config.yaml
n_head: 6
head_dim: 64
activation: "geglu"
positions: "rope"
tie_embeddings: true
parallel_block: false
init_std_qkv: 0.046
init_std_o: 0.00558
init_mimetic: 0.7
optimizer: "muon_variant"
lr_mult_down: 2.0
decay_fraction: 0.446
train_tokens: 306400000
MLP neurons of a small language model. Each row is named by its layer, matrix (gate and up: input weights; down: output weights) and neuron, and shows model dimensions 48-143. Each number is 500 + 25 x the weight over its row's rms, rounded and kept within 0 to 999. Numbers have three digits each. A neuron's up and down rows have the sign that makes its largest values positive.
Before each neuron's rows, "fires on" lists the tokens most often at its 100 highest values on Wikipedia text that the model never trained on.

fires on: "=", " =", " Ref", " |", " Pts"
L7.gate494:489530494459468525506511520453513488523507542502500503550516518487512513488494494466494478486528478530507527522506476473518505463529495522500510538461476536519511508523476519510537476494506532466458491477494476510490508525483442490517516520507479542476507489510430524498537512507518536529
L7.up494:539500427514473522533511501461490516489523527456512514526529520419474476524507523496466475506524456464426513525473524501492548496464509501518520547508488502475472478481460532479511479498477528528537483489448508512512496487472509508475486506476509498494480496491506540469515498500471474501
L7.down494:511511480472480546480492534502517476532481531521486535557525505551511497486544513502503502469467522481492475493506492479516482491541491521514510485493514559459484512487533468527478527528486514534490498488506448540531522482504507449557504476516488516496510541527513506475510533517529483510

fires on: " between", " both", "ly", "en"
L4.gate258:451539501528479506532492524501523501495499549530522477522478469452437506474489504476534481501475501512529535485534515488496545504515499493500489526459544489449525501552489506516505560509493509489500513495522484515465506491500510539511522475471519454519504514541521509543495502532492463482
L4.up258:466511515530543482527473497477490527471532539509470519518490485499523520461483534536445493522513450475494455491554565509537507462538520498526493476513501485507473493512485498536513500538502507508504521491499551498473463521505491482492540466543519535506519504506512504497496522505498519505
L4.down258:485500502450487462516507515496516517550480491473505527488490486533487511520530531510551491462502500466474531480493569479484498527497496546463506526531498493510532493489475469480450495501511542515508498482521490449510495476454526502533471502529487496513472470512483497468503530492498545456

fires on: " |", " he", "n", ":", "in"
L10.gate296:541532535493487492492508510507490484484483455510486477517488442474503478497534462514453495498509456514539475540499492488478493574493472503498491535485488479503490504493508492497506483470529489477540515486478477474486524506505503458485490461462494534529533514491512489485493497506559535507
L10.up296:477453473481546479488485472480474483480515495501505497529479519474481529521533511480521505500477527510503530519500520508493482477467539494491506482461503527528529489482473500495487572533456501494480511496516442545480491532489505475487476503435495497457517513566539513509506529499550453508
L10.down296:510472489448479502494499518499568518489490543505472551523523503507485525488481518542501511511526504509497526485508537521519519505506502476467518487483502458454539462508488478498543486502515477487488497516480529518488500512500492557499520521547518508532525491513479458506558479457484490534

fires on: " in", " Chevrolet", " near", " Release", ";", " Pal"
L5.gate126:499525524541492541524494481493469511512481490472528534511521463514521503503549493513533517544486492525513504485524461494524515526545462506490475492462504487494491517562462478492517457490508472509495513506536542478483510498473519503522501470477530497525491491559507458500511525526488506460
L5.up126:467493547500481467479512526496525506529493520472433533522506522464488509487536446494475515521512460502547493486527515459506503509513485460472491520482472486473495514491497496483463526483524458477476480451526479501542511532506510531526510469475484507504492506505515507466478475555496525518
L5.down126:520496511451545507470458448514520485459501508511471459509525484483500478493487522491540501491525555491500529525485486511460471546484498495502501515491475521525471491516495526506457503466542484570538516510493541534521509521509509502502533493518469512528537513537518510508536521460478540505

fires on: ".", ";", ","
L2.gate59:478451456481518471500508541538461504501514516535509511512483510458481501481474487466483512473468526489496523501533524491477504512472498519478498479536473528501537484520490484507552493557516495524517493460516515494510467517469576490490462507524494502500452456451498539552490497555461487523
L2.up59:521479506534498530464507487484529527500510497464506480479492477523497503476501529522481488483481456474516475487497563515467497466472485531518482452516512532460552500495553507487517464521518461509496550469467490529495484477475567513519519492491493535532504501529507478480535530484556497479
L2.down59:467476492488546467529471509492497469506471547467470536487510512491474478504539494478531505487482510490523504511485466487492503516556513485521480565493487487471502459510476497475512566497473491485528473522533519488511515505492464476508509540535513483509511496468493489549509471529491508529

fires on: " 18", " of", " South", " North"
L3.gate154:517507502503488513534489545508476468514504483484516443528505531502468497517538543522508508486493555495480464496462491537468483509501474521507504499514535465464505498504513472527497514470498466501460450476507522492503526486486520516463489568531492497464479473514475458493520492466484480542
L3.up154:509492483518503513493490440477478498487463457536503509490510495528487482526462519551487496485543487505546471533475550510455530537497460550522488465487521498466474534509493520498498495463495490500471509483477518501516549534467515484509522483502500464462481522511468468496472540493501491520
L3.down154:511516545460508510473455436491556533468527499500502483497461522519501486545491514497511533490494522499500496501474537540473474560511488477524480532509465498501490472500536495473501504478510529534523462448497539478544480466515482471475454475511484512496498490483521499508522491503480550527

fires on: " (", ",", ";", " |", " •", " de"
L5.gate494:503515512508487496480498510489470519502518468465531482486498515466509569516512503481494486519464483532524493459505500510518525496513515526512489491517518532508479503441486530557568488506508486505541490492484561479461504503475503452523495484560517499511493509534540509547554482528500527457
L5.up494:500499520479440546466453496459501522487464500466471510514497497514519480556488525417475497467455482522492486489464462495530471528515478530508494494508467528504505504458511472494475492475521473457502484493515554490470474493459480499517462476504487490542513499506525491460495496500495512519
L5.down494:474487511508497532494479473483562535478519518461500536506498492500496505534499478443507538451477470526476538490499479464503527504525482471527512500490530485537486548585496545500502515497496486487510476494512522502517514486519506459464528556472475502521542505477460532480476493493456517493

fires on: " second", " first", " 1", " third", " fourth"
L4.gate158:492535480524508455508504534543471512578517487486486522501490517509499452484546513492475511542477503494494447511520539517521463482503507508488517495518543467495479499534513486535463554512490484501474485511468491484512481513510551501511506527517450485497476534506496491474496539508513507528
L4.up158:497474533512535476542514546548504500502507507475487492481526448485495479430560495514474545498501525515497504480529533509482529509516457516514484513529519550523495488508578512446502487506514506490492516468508512468519467521522449501490494495511520472487481545500451501502492514491458478512
L4.down158:544482498498511517467519521504514475545498482458548484522449485478498483511484550470538479512500529504479489478498495485519483524483478509478506491519534523535480526517505451520496494513538493493500480507531499499484518498467556494431513484525527515479557538484523531531485502489500488530

fires on: "l", "r", "il", "ol", "ne", "ils"
L6.gate241:500493490494525548546513529487534470510509516468522550545512512489508497465492496473510524466547502551488532475542515514471455491483487506519498559524491504476485466529533515490495504493517472551496556491517526509525498474516516520476521556532514454525543489511513486544497507502506466522
L6.up241:536473507478533509526552465505517526534540525499519462513516543516509523514466487507536496489489511497519494522512537481514481524493496515465499467459507519486494484498508503465510506495463535479560489494469467522516486516476519512468475512487467476508507530493507480459504503527527504529
L6.down241:507507521493535450500457508495489525466514519513544488482509531518456494499533510510520498517470525484533500510544504483502465527529484485572497493521458515483476495536541532484543473529524497479484513488506492477507499486482471504489521504528473458532506472513520554467529498502477468518

fires on: " =", " is", ";", " |", " was", " ;"
L8.gate412:507499487518517536518485551478518472523478465495510486539498529513482511545530494557469497489515509499493477491496454504508549499499474502500488513488541490484476547498514474450507488462482503527478480501493516485522530481537553508494522534506464504512495497468465546444490482530486542499
L8.up412:568495441539504462490482538492487467512445526508462510533501505502537451506484507527454480534521467469517490472485470503548514510528458536517507505451490466520526516487453493491486471440491489502511508513450496495507489543530537512474521503498450508518500550479533492496490496534502474499
L8.down412:548496494517518502484474521442486474518471550505471499496522527523490523493510510537499514505516464494476458522468488466464503463530491497494503490484508492521479497469493478435494523504494507477471517495478493549528550503525573465536503487483506517520450536473443508486486512530512502518

fires on: ".", ";", " than", " According", " while", "According"
L4.gate320:477519522455533509470526517466520523474492517469505479437510494525491521523519464511560496466491479486470512490491529515471527444492467499489482464525517506511492459508499503514499482525513473496464555489535541511526497513533509534491490538516519505507497543491505518518511477504523494509
L4.up320:466497536454504502481569535460523535483504528481474500469498456503503483479525470518531505512485496522461521536486533490485504485482474552497477523538486500505469470518512474524526497541551533503481525523545493479501466524540482492512537514510485528549475526464529479492510486506472488467
L4.down320:516457509480540505518483513436524510505478528513455517468522493518472518538527482518539471528503530534518503540476431472462470505503494473485474512510469508495486472491507550504471523469476529514523483500542484463526503468496435482505494494501517549509451519525534467534488500539469489521

fires on: " at", ":", " on", " attend", " attended"
L3.gate443:479496525456471520496479527500476519506456473497527463515482531502503481488550507534454523511473475556497518499497540519547495490514530484454494509534519520500529506472483502503498473490490472504499465534489555491483487452456464489537488474468494517479490513490520479513520512493514509466
L3.up443:534479484493475544509466481504489461528494448499513479535496544519515494461503527489501499519504507506517519493525501556504467447483514496497486496511494460473453538559501477492471500501511524499515452506466534521524463465455495492555503514470500472511505498492491449505512488524552519468
L3.down443:480505520496508512523503466521471531517491498566524515575477523503486475489530540463490488537508507521472528547510530498532486454516473463492493499518494521465520508483513473500469517480561502443535460465489480494495486466515502522519536498477516507493445494526471510507488491516461527528

fires on: "born", " April", " November", " May", " March", " |"
L14.gate452:489533476478504482466492525514418502503546534499519513444461460485521530532486527479529512500523511560499519479517525498488517496536492500461484465537476524515539524489482463505489454541472501513499520503490515514495516485502500480531504507506505485462518506451504479523513576494495491476
L14.up452:461522472491444532468471464536520466525501502499485505485512485498481491485520557481488505508508484483450486522511453521520512503523503475503524502465462544484492507479488527507489517497521509510520483546510501484516502534517543562530476504522508477489468482499511511546500517438493485491
L14.down452:510508513527528500523540508514545474503528472477504493455548521537517534487550555463500466505509542496500509532491509488509509482491487514491471541470510485527524500468493458498493521464494496479512502480488528517503507467518523521486519484498451473521515483506480520513465488454472494511

fires on: "="
L6.gate159:450456473520541487461464522468525482476524510523527533468475524495451473456512478466475511528482500491474535493453506486513502483464473518496509507525488522478496524520524517548521506484454519484474476503531482493485479465488496521485551533450504459483472452505549512478502469513502531443
L6.up159:465523502463490523522500496520546540491500528505505509477528468485503497468493507471505506452510536499494516487486507520512521502503518540453498474502515500527510491506473496520485515529483468487457482485490522510484499462536476507514467492494461506526444500565494532485496459431478472431
L6.down159:449507512508489455481461497478530506480503515544502486500485490497506485459508459451453467515511547480506508498480510485525475476484509528458483506534471516485520461539473504537491470499439513506498499522491483529475521476480459486512513478500503504505532493494516497482473503516446489475

fires on: "N", " /", "aged", "\n\n", "ti"
L4.gate341:535478481488486544502450534536466483483534489491537447482511431499530484512505525500525493543518542509487533529499440494500501555565542471528492521487532482530484523566529509501512526509498509489534522545462537486503522504502469540492518519502479488460475525523467538484467493518493528481
L4.up341:517488500564552516493478474486460502497456574517519484456541532507541491529509492483529493504503486521539524481471527552498490493459512499522524574511514514510464486482487483512500519504533451522480504478452536522518512486536489471453490482518489497501514514515484516511511506468489478477
L4.down341:488516529542524511508542429511519481555507557550525477491453539521529488494479524513511477450520497499532489449538514508493566491480475489469480476531505482485505522506460574501487467501514472529510479484492516504526466502537504462485523518520515492526514502462482457521489487495500499519

fires on: "="
L7.gate253:475510538471466491478458522489511488491536592462511494497520521511454477476485510499493537528492515508462490488479497472491465514484545491501514501508505518471482510518537518537490482495498467461517484506523461504505520455449451502516500521476463494520507518496473542494516515486486529477
L7.up253:463481548498473479474454486508456504497551528489511460487471480497489499451507526539505512528505491483534456512466508524474484480500548518488485483481447494517518574525505522528540473472484453439468464494522463475495459477491483543515534491511469471503504501490520541498514538498495503518
L7.down253:496499497496490501473484465483493517490501490567517470513467510546523520479558465537518473507497516535526490487451513525472487496515498541462478491509471470519511517543530486498502461494524476486513525530531506528506482478510484459527529530496461500509546486477488519501525522516513490519

fires on: " D", "l", " S", " B", "r"
L14.gate429:534492479513525487521486477470506541535504484458512536473495514525458496485515515505499523531500492533504488476463463469506486489519522502456454505514509497512525499516499496504520504508467458561488499493489512514471515522477525508538522507471485490535485480474510476512536484458542538538
L14.up429:468540498485519521473490488490515513512516549475531505469442497530507454432512549510466509493487494489530497532473488492498491482529540509524492510506511538505521499515540465536453519504511524495474509533470539508508484454510510478509519527512505485519500474509516535494503524473541511461
L14.down429:496480489505517503516460519521534518486504461522515488476461532522483505523533494489499514476487549504498464479499491509510508493511512501535526554451485492433483509501491476537498510516540506482507485512498476502485496473570545495514531517512455530529500509546494486477467492484492487490

fires on: " game", " song", " film", " country", " Assembly"
L2.gate324:493510442493500547474494480524509484486448466520445470506454512525510491477496518534550511501485507494544459515491541506510497474505524515478501477513497526496502456479504475555457530458507501496576528482461525494508483486487499532505538522515475494542482515495474507497497507486502521513
L2.up324:493474484461516506470493476510485468499525471501496504492496471460508482508534457484480533531522509537505512491477484473502470527486533464480507483503454480539521480519507529505540463524521484516464545483502493497466562503473497511500490532487485503504525456517552491467512530495501536487
L2.down324:565525471502509495515512454494498491483501489508485487522560517484492495523498554484532511497512481497457499476529554573459518496508453522478474480526494498539509466523511524504508496485478515485521520471466508484525505483492485488533481498508489511513516511545486466540505574529531502506

fires on: ",", "born", " August", " October", " January", " November"
L13.gate458:481530490485460531477481494502496495473512480464497544505518508474482527503516503509514487458514500509475495482446507496486501551540519506537531459479461528504508513507466522490500506536516499522535455482511498543519475454464513462509532527533541529529522516484484488503457509481509431499
L13.up458:500505503488497470502509502489517497475504507453468514494497508523485531534507585485490421471524484500518517501497541496485506519502557494481494498483505520513561564500481508496530494512525474508532499452515501531485502490501494494437468515480527514489498439530480533537530534458488488530
L13.down458:480529515516475491484482490505472487538526463508511510479517511465472518509519546499531490477488534513468528502460502486469505524512509499527539506456489507511536499511493537494462458509488537515527512472492500561519467457491513492509509498496458500539544491493505512506491499489512484518

fires on: ".", "\n", "\n\n", ";"
L7.gate271:512514550478549502501498520455517488526468522492514490484517489524501509469450492499504462452524518511540507495522527500457479493509540485488477555529483518529497499525491502475495499532496477494498507512505535529527508506527444505501473511481503556472510517473526511526496432506517434516
L7.up271:484545484502491503501485530487485525496471479491537438505499477467525492498510463479511490468470497527485471484490550511506553476501507477487474489491493475469479471492535487483486546498487446484526487446506477505522486510495506504499448490519489504449497483502487504505467522554484479492
L7.down271:473493457501578472521456513454494420513501538524501492450483527515481514498500504522539501520485545518508488546481489484495505493519472485478501489484503485498516524547504514477449492491522498494485475542512530493553532545507477534506496526497518546501498480500519499554463493532490501519

fires on: " at", "ing", " At", " earned", " attended", " studied"
L2.gate104:527489493484478464510471508490527512517483500519534494497470499482522483522515509504495519522469526503495489495459476520551498504509530499517483520475502475498471527552505545521513536483549491487489504498522526510525500494494488497516507501489515506508511523487524446568524523514504503502
L2.up104:513475510474511493522482469512495454474456444469540523468512480475416506567488546499498541541460512539479507494502456517497512483523524488500500509491489526477550526526506510492506522482473528493505503527504470523504516428471520506538474489479472463499518481471491481517521470508485457474
L2.down104:500492502477506514530469479482484552482476440533527484542488545499485509496524520522510471522531492484489563502471551498502500488523468532478464513489465482458491499494521461501492487485572483458517451515485510496501527500479473520495501492478473494526508515528441500532484523502477556546

fires on: " |", "from", "0", ":"
L8.gate337:506513576465495509452437480490541494469499474503518537500494497476509493464498494516439473504489505523523508485484486537467519515486505475528507528487496464505508538527526478505463472528510560557514431502482531494486487476520534477501468503464481501516508474506492517511474549474508507495
L8.up337:480478544495480459502452486501495488481472515474496503522540525493520474504508515558466468483469461493466514454505518529471487535522492434515493521507529505484535488488492473523480467498535541518498507489519525477534479501458499501479490533463516507511488492509493488516480487538474530480
L8.down337:546493509449506519481511426497501504470513486492514476483482511511535509545504495499460516515483498486504473467541472515489523511532476477529486529506545512496453542486495478506506513470515541527514481488490500518478520515511462501539522511508513478510496525506510501502489523493499583474

fires on: "\n\n", ".", "=", ";"
L5.gate143:487509492489519449491471544487517525491500521478514491445494548484517507498509473497498480500489553515505538497542521472477504474502473552465495521520473537502492520538539499523511532513488467493556487497472507483518492480504504507502502486498515549565506484508500537526507502507530460490
L5.up143:511473519525497463479492536444501527486506508475460513464477498498519516528511523486500440496460556495504525516530505466511508498490481537489500491534482547501487510493553510507497534478544472532507535474468510490490467466489509536515506481493539546530487488508501511519494526532549517532
L5.down143:477510508506565458477477486472480467540463527509480444461486511495516495477494518527529519496450523520532482533484486495483485506510521516496478499528478552546474487502547516508437527542507481496497484455514485500503525490530475482526496480503524540504486474491500508531474490553532510489

fires on: ":", " -", " |", " Jam", "=", " —"
L10.gate449:501548459515523490513498515540502479445475529472499473501502506503548497493511511459462547501463510517501549453511516533533499507471471476466491498514456517531484504502514523532491516480461497434473495549515509494510484516528476508499505433490500503561511497510494517513501507474502540506
L10.up449:511508485487510457491504525488530453511555507497515481526524494497495515509497484507463525516462449507532494532551514502459497493539465509440535547488506538471509552467499479490443507503532487545481498489524505508549463486488472515479464502521462470468550495512533454468505492477499449491
L10.down449:452452525500501490456510543479501547497469534530521537535509498484469488513504564543511506524535534503478515515490503511501480495485506532553520476481517504507488518522515510537548457495516504539496486519511528488494482543482510472521522523487523516477480505509508486488540513468490460504

fires on: "="
L2.gate469:448511504502519513504512542482496498478487468459459499486519499502488534479470502459456530515498517509480508522476498478475485448489492496449498504509472515502444483539474527483482544484485533501484485494518522489507501442538554497482473492467485507524501464467512512512461499479490537485
L2.up469:495505518485504512501509560526535485492520479482503518512495495493482496500461474509472476518530483493496511533488513471480501511490439499469521460516504513501485460528481480501499469476542483479454480502484456514503515511477482489460486476455478512525466459499502494516497503514501526559
L2.down469:469548491532488511500461499481514503520521505536491513472502485531512514482497503484492507493511545494459496444470519519534507489501522495530526512528500514464513485486535518539502439476526474488552532483482498473462515452445518529524477471507489451528468492504483510501486511481508470446

fires on: " after", "After", " After", " of", " before", " Despite"
L8.gate384:549485497469485513467558519534532498519498498517508496498496521532547539516552510499500499534538518502520461491533474493497505509479491529489492531473493467557495510502557461520513480503504460486487521534524520477514535502511492525505459535451513527444528489501479506500507509504517491502
L8.up384:513484515497508478464517528510529521512478475510484505477514516505492502472504510521499462539519463521521517489541530491518498491501525505495474548509465477526504511486532499518508532472488476486469533474529518503544528451497483536476482469517455465530523503539488467476519492484492466555
L8.down384:521483488530516475484498510494473512499527489511473482538505469455526533520471519506493522564490506527496529491477510495512523516542489492439476447540498490478505515505504472493535459500495484472497491474488441480502482445524476504477483481487582496503496511509509463463529478527492472505

fires on: ")"
L2.gate168:537506499483514526560507499521485499513491521496479503461488513428514534511492513531504503486491507515509471483493497534528494501486552548507483464497507551506511488513488509446481510533496503503510528478505485432518467517507485494497522512549505474495473534491486497493467538527470523523
L2.up168:514486465485528504507436463507497474502503493513486500527492491437506542495529512527445506511485520451502484528522521512530494505497518506538495478488509518507492501522509491475500460561498521498535534517492502463532486484463506536474491528510533454522504513503542477474504524507456519549
L2.down168:485523527505508517480533467522536522513518446514513461481497501504482495502488487501542469461505536468518523511534464536443479482509534550487512484479528530521524461476461540475525500459492532516474493466455515518518506487528516462448527468513472499525509527516501503489539512490528482528

fires on: "e", "c", "os", " a", "es"
L5.gate277:496517456490496515499491504479514528509528482466522492519515526505476461455480488522490527512489512503484515495505528488502470481492471470442521542517533506507496460515495525447515516492443497476511460499500530522462502502486501552516463488493502544478471462484511501523530498539486483502
L5.up277:467490473469490507534464457533492551481500518538538474524508492462540493491534487501490548447539510464514479480500529494502517484473541494513524485495473500501506531502514481470517520506466475519501517503483465490464452477537495542556486470487502472482491486505518505546471449548501531507
L5.down277:502555518476556508474493491523506489454484481499499553492482487471499464509512496474478486489515479509496504494499493521487513496486444468464511530541482512544466498486495516535520490553514506540485486488478514487507490547496505570517503490510512520457530465490502513503510497559463492513

fires on: " |", ":", " /"
L7.gate395:512497566526483535499479514499532475509504478507501529518509527509512479556511523496493500545512493525503468464531535470523525489535517476500464518499542497518530514490493487497495519504507524501542503486464534529491468446502525538497446444524521513522479545478510456507511564537496526464
L7.up395:479455526523505488520470549514480522518519484474525536502504448499548496491471505528517495534465548520501487535478456491468489459485482466504565542514539519469452486501533478489466513492482513499469490501480511467493518486509509513523499503528504480493481463504510502457551495481515498511
L7.down395:519480509488490525502486462517485516494524506516465486529547489521520489538537484487466465537501480480500519484526463543446519547510524487499499520513523492500470548502463527501538522497491543487490505491559518549498503492506485509495496525511458489513495507522493461468456505508492479507

fires on: " T", " L", " acc", " more", " ft"
L6.gate327:491553545527491499499520489489508527529480506452492469527505521466484497529542477509525474498489470530504478497492502524513469512494526493537512548511535496471495499509520471531496483504488508488482487518465505475529497500515441534501518491476501484488470493524502509468483541514466511529
L6.up327:535513506554474480510493508517465431452542499519490474484540503480476485500483479465522471452489496490488493514511457480525538510508473472516477482502512462497483525479479508483467529482493529493541491481489516507509477491503478442497535475477474478446510530529521482480515523547535473538
L6.down327:520524486476459515470494469514544520490454517507553520511474487460513508514510505466486486519506514470513489467466471508488459465512504487485474507521465561471511444525502474460499520506473515507525509522562470490509504495494505563506526466466489522520509509510493493527535489518497532498

fires on: " of", " in"
L3.gate432:532506459476443475509482527481489489525497494525512474528534471522510551493485529514517541469513440529492504512498522512472504478535503481503529522564541522464514487544517501464517500515531497509469512446494528483490510528521487489501498531469458455519526485505500483531511538481502493485
L3.up432:516497485465492500532486503509511494504498462539514504502465511558487505513495483498485516502490481473460441532515528500516499506524476487499428512536513468486495467512570497517536442470488481524498528506505544506500479490490503518517527505494487533503546544491442470515493493492492487515
L3.down432:499552542517521471488478498474491516455479490508531502552513540526485450509473494535506512465459488495476518483486558482524536510531488519513497481532476532496446511503540530523535487496533487465509482492494500499508470452511491486473496473495509481486488540503473555459545482515457489489

fires on: ",", ".", "=", "al", " as", "1"
L6.gate279:440519525469478454534547508497503518522551506487489541452505496538511464490495492507459484528527501522461542483465467467454488533485503502492487479510498507511520470503527519514549526515468558512487480466502514555506539530457480488479538513461490506510490502524472522504493473508521504534
L6.up279:472490559475537531519539509516547521520495475496476515484533488497532496488527529541520503495500464524471481483518470487465502456520548510539491514511522515519489464455544500498496527486500535488506529530466494482543500489499462558474522498498505502538500503515532526473485525491477468498
L6.down279:480494507449437466516477476476487499478515501516501437471501519523547498484507490445499517474507507465510513536525507494492493490504565487471456515474534505480505501589510496502495543489514490504534459513457520485443482511497467520507495561506468498476518481512488535497476496490459504487

fires on: " Shir", " Har", " Gu", " Ra", " Wat", " Nar"
L3.gate208:508518497555492538517495488511481490489510520502494523529455495499408504506492504493522455456486473496526510503547499479527517484503485510527564497507517549542510486512511520496498548515438501501511493527493509501498516513505517524523516518506504490469464456481515464505534548490535503556
L3.up208:481523465467508497478489506530471505486512506502482500470489518506474509455499526500529503528501521539513492481516480530502520482455538487459554505481495489471482536544524470516493470506525472520513476490515471470449472457548520529520514522443452470488511527498522449474494503479497498507
L3.down208:470508553463474507509539462509506483486509509547450543502498496485481529472492506493501481500473456503512509500499453521499532516479510478519497502469496515490487487484515474496517529465456493530457508504492545487512499507460536464504509503519488498493518506494504435502499462484581512510

fires on: " of", "al", "ine", "ity"
L5.gate341:517507532513499462479504509466527498491505504475501502551531474507506527456496558500458500473499464523477475509477503492515514469525506476482528535493503504533523443530507537504505549466510500491534508495554534505473508481472542478450491512504498486526464508491510456543551499472475475504
L5.up341:549504527495476486472468432490494532492521494490467456508511532481505494440492499466490513489463510524502550464489504510477462504466502483496488538553487450480500485536474510486524518493476490494511506499517495506511470483446473494489497505524537508520485540570500517538529522515509517510
L5.down341:486513499481494530481498549473486487515469480484506528516455467529516490506501473482531527511523473484537460515474518506478523487492522534521485487502513510490493454477469494492494479482516468489498502504463486517494518494559529496499505475533471527511480519499534506472499521491505501514

fires on: ")"
L5.gate280:522543553493487505511476493518492472547514436481482474528474504501500497543525478515542510502534517480467477494502523529481505536518517502468489476505521494518519520525479482501501525540480536485486508474492548487563478529486475503475519550540537469520474542468495504536498467468534521516
L5.up280:537479485472484537487515475501484475473538478533485500516485484494525500534500517473479461514492485494474453531512455498502480437487527543548470485504502474473517495518518482477474471498529546496478464477492473485460574503476483480477551509522513510514552509541534529499482514508473476533
L5.down280:552535487509523511488538455472513459500512510464518497497503539502490472511474478511480457490498496466507504506538499542504480522487497529482475502494546527540476464465471538480516514488497491489485507473465489473532494520475538490534535482518503483464532487542519522515498524492528455532

fires on: " of", " for"
L4.gate374:508542491450532520524508465485528497514519502471507487493479525481512485507501515472490521506504516501457495546484479501468463462526488491463507454514520494476516474502499505486488494483525474480539474463503527493485517485462483547483504494506518500535509526549520523475477494463460495531
L4.up374:487498528514494490529486516484520531517476484491495552484469520490482467564481505457479454497539440504516529496497494471481453501498452494487492510502542529497491505484488491496504516493478524486560516501503521512443496510460511543479443526511487563510476556534532511494470493497521515501
L4.down374:530494485486489508531482504481475503493474531544486537496493503546469494539531508533493514513494491479524504528500496467485529489473517527536458514524519476501523485503488474546464485471540497514521461502516490538503468524562553473496470475546500533483516494485527553509516478498494430516

fires on: " in", " of", ",", ";", " Stadium", " •"
L8.gate243:495540533487461499498451485511533514480515481476465512498503515481508472482483526470481483495478516456485535471503515492494484469489520455543482504480464510522464519509496482505487500468534466533499491468491543495504541520510484481475487519486497515500543477540513474510509504524492547470
L8.up243:519503567470488484434458500473558524527487498455537509474479500508488514458529484522526495508498515513488520487481501495514540510559520483541524486518525467543484502458520503484494456490514504505493480499508539479513507531512525462495541524477484521492528520504531483546476507495504519468
L8.down243:505478500462505492485527474480503492438514506480493499536482475445516483536497462516499537470491508519500513464516486512496503502496505505492486503508519486516445511546479501460505469488544510539511511470514506513494504510564491467527512497516468518514527533488518478560492515503449513503

fires on: " of"
L7.gate78:492471503501450516543473500522487542541532468508489507585454524516518497484522468519528526496494476473530501476501534472495457500501538520499480498464543447442486508516568519485442539497503500495534500530494525492496509490505493495459496511524507517499477502535524482501495465491481527487
L7.up78:520456504528459512475511508520536508495466516501532483525538493543493465520519521496523507500516423585464517507508493499535548506556491483524473521514487491444502488476561539518521499480520474490529488518494546496494486518488485489496482468518481448533526517512512507501511512517522518490
L7.down78:516510494481531486489511477483516504484461486522507470455483496517444531536482509529493522494485537539476497488481489524535498475532476509473455505537465516508480505486507514496481492538475514464549472454514530515493464457508486503471471493473520529523514488495534530487530505523485486501

fires on: "-", "ti", " cor", " ent", "ris", " ident"
L8.gate284:516503485464432514521500495532513449486520514513495498535484518475454516495463492553509457487466464527431472502518472531514494449496485544544487496515506504507480519518515471522504473536528527515504526483495498559491478489495515529499462486497481516479474480472500533485466489518459502494
L8.up284:482479494528489526518500498519506575478508498493524537526496511498465479516479512479534492510507465492531531507492481493524511444514497492511503489491502485477464528533499492542469523481506505514462471476511449484500510473515488528524483484539503460476510517482523530481524518471475480505
L8.down284:526489536488480471491509486507464460535493569472518494517527485475508508502528476539495465479493501530534499515473495480466510521490524499504460485486508461500483552499492514512504462492487509505542512487505519464558508518487471498496456492490492449487512449513498424469502463498502521519

fires on: "-", " inter", " cons", " subs", " cor"
L10.gate447:482471489479521522457482487521492483483509539480572488536505541522489545467486506555518486486495534510518566524490464494505498459512487502537507481506485475511501501475503487496504506501501539491486524494496502537530509500498499464486512482482496517495461489500535467511483463509497550564
L10.up447:476473517535515533509509491512492460509542532485554502505497468474475509505478494490518483502521540518496511556525490458495489504491503480497477491476537524541478484512498508528509495530505494526471514559540471509537492484499504498521503512480524498523505476497518502498477470490515490489
L10.down447:524453524504527491502483495493485435493518536463560459509526488529497488482496483498480483488483542503510458482486511496512553516493494524514525512486473487472525557489523491464518499509498523513512521483497530486520510496556494490486479492499500490477476498546497503504490468514485504528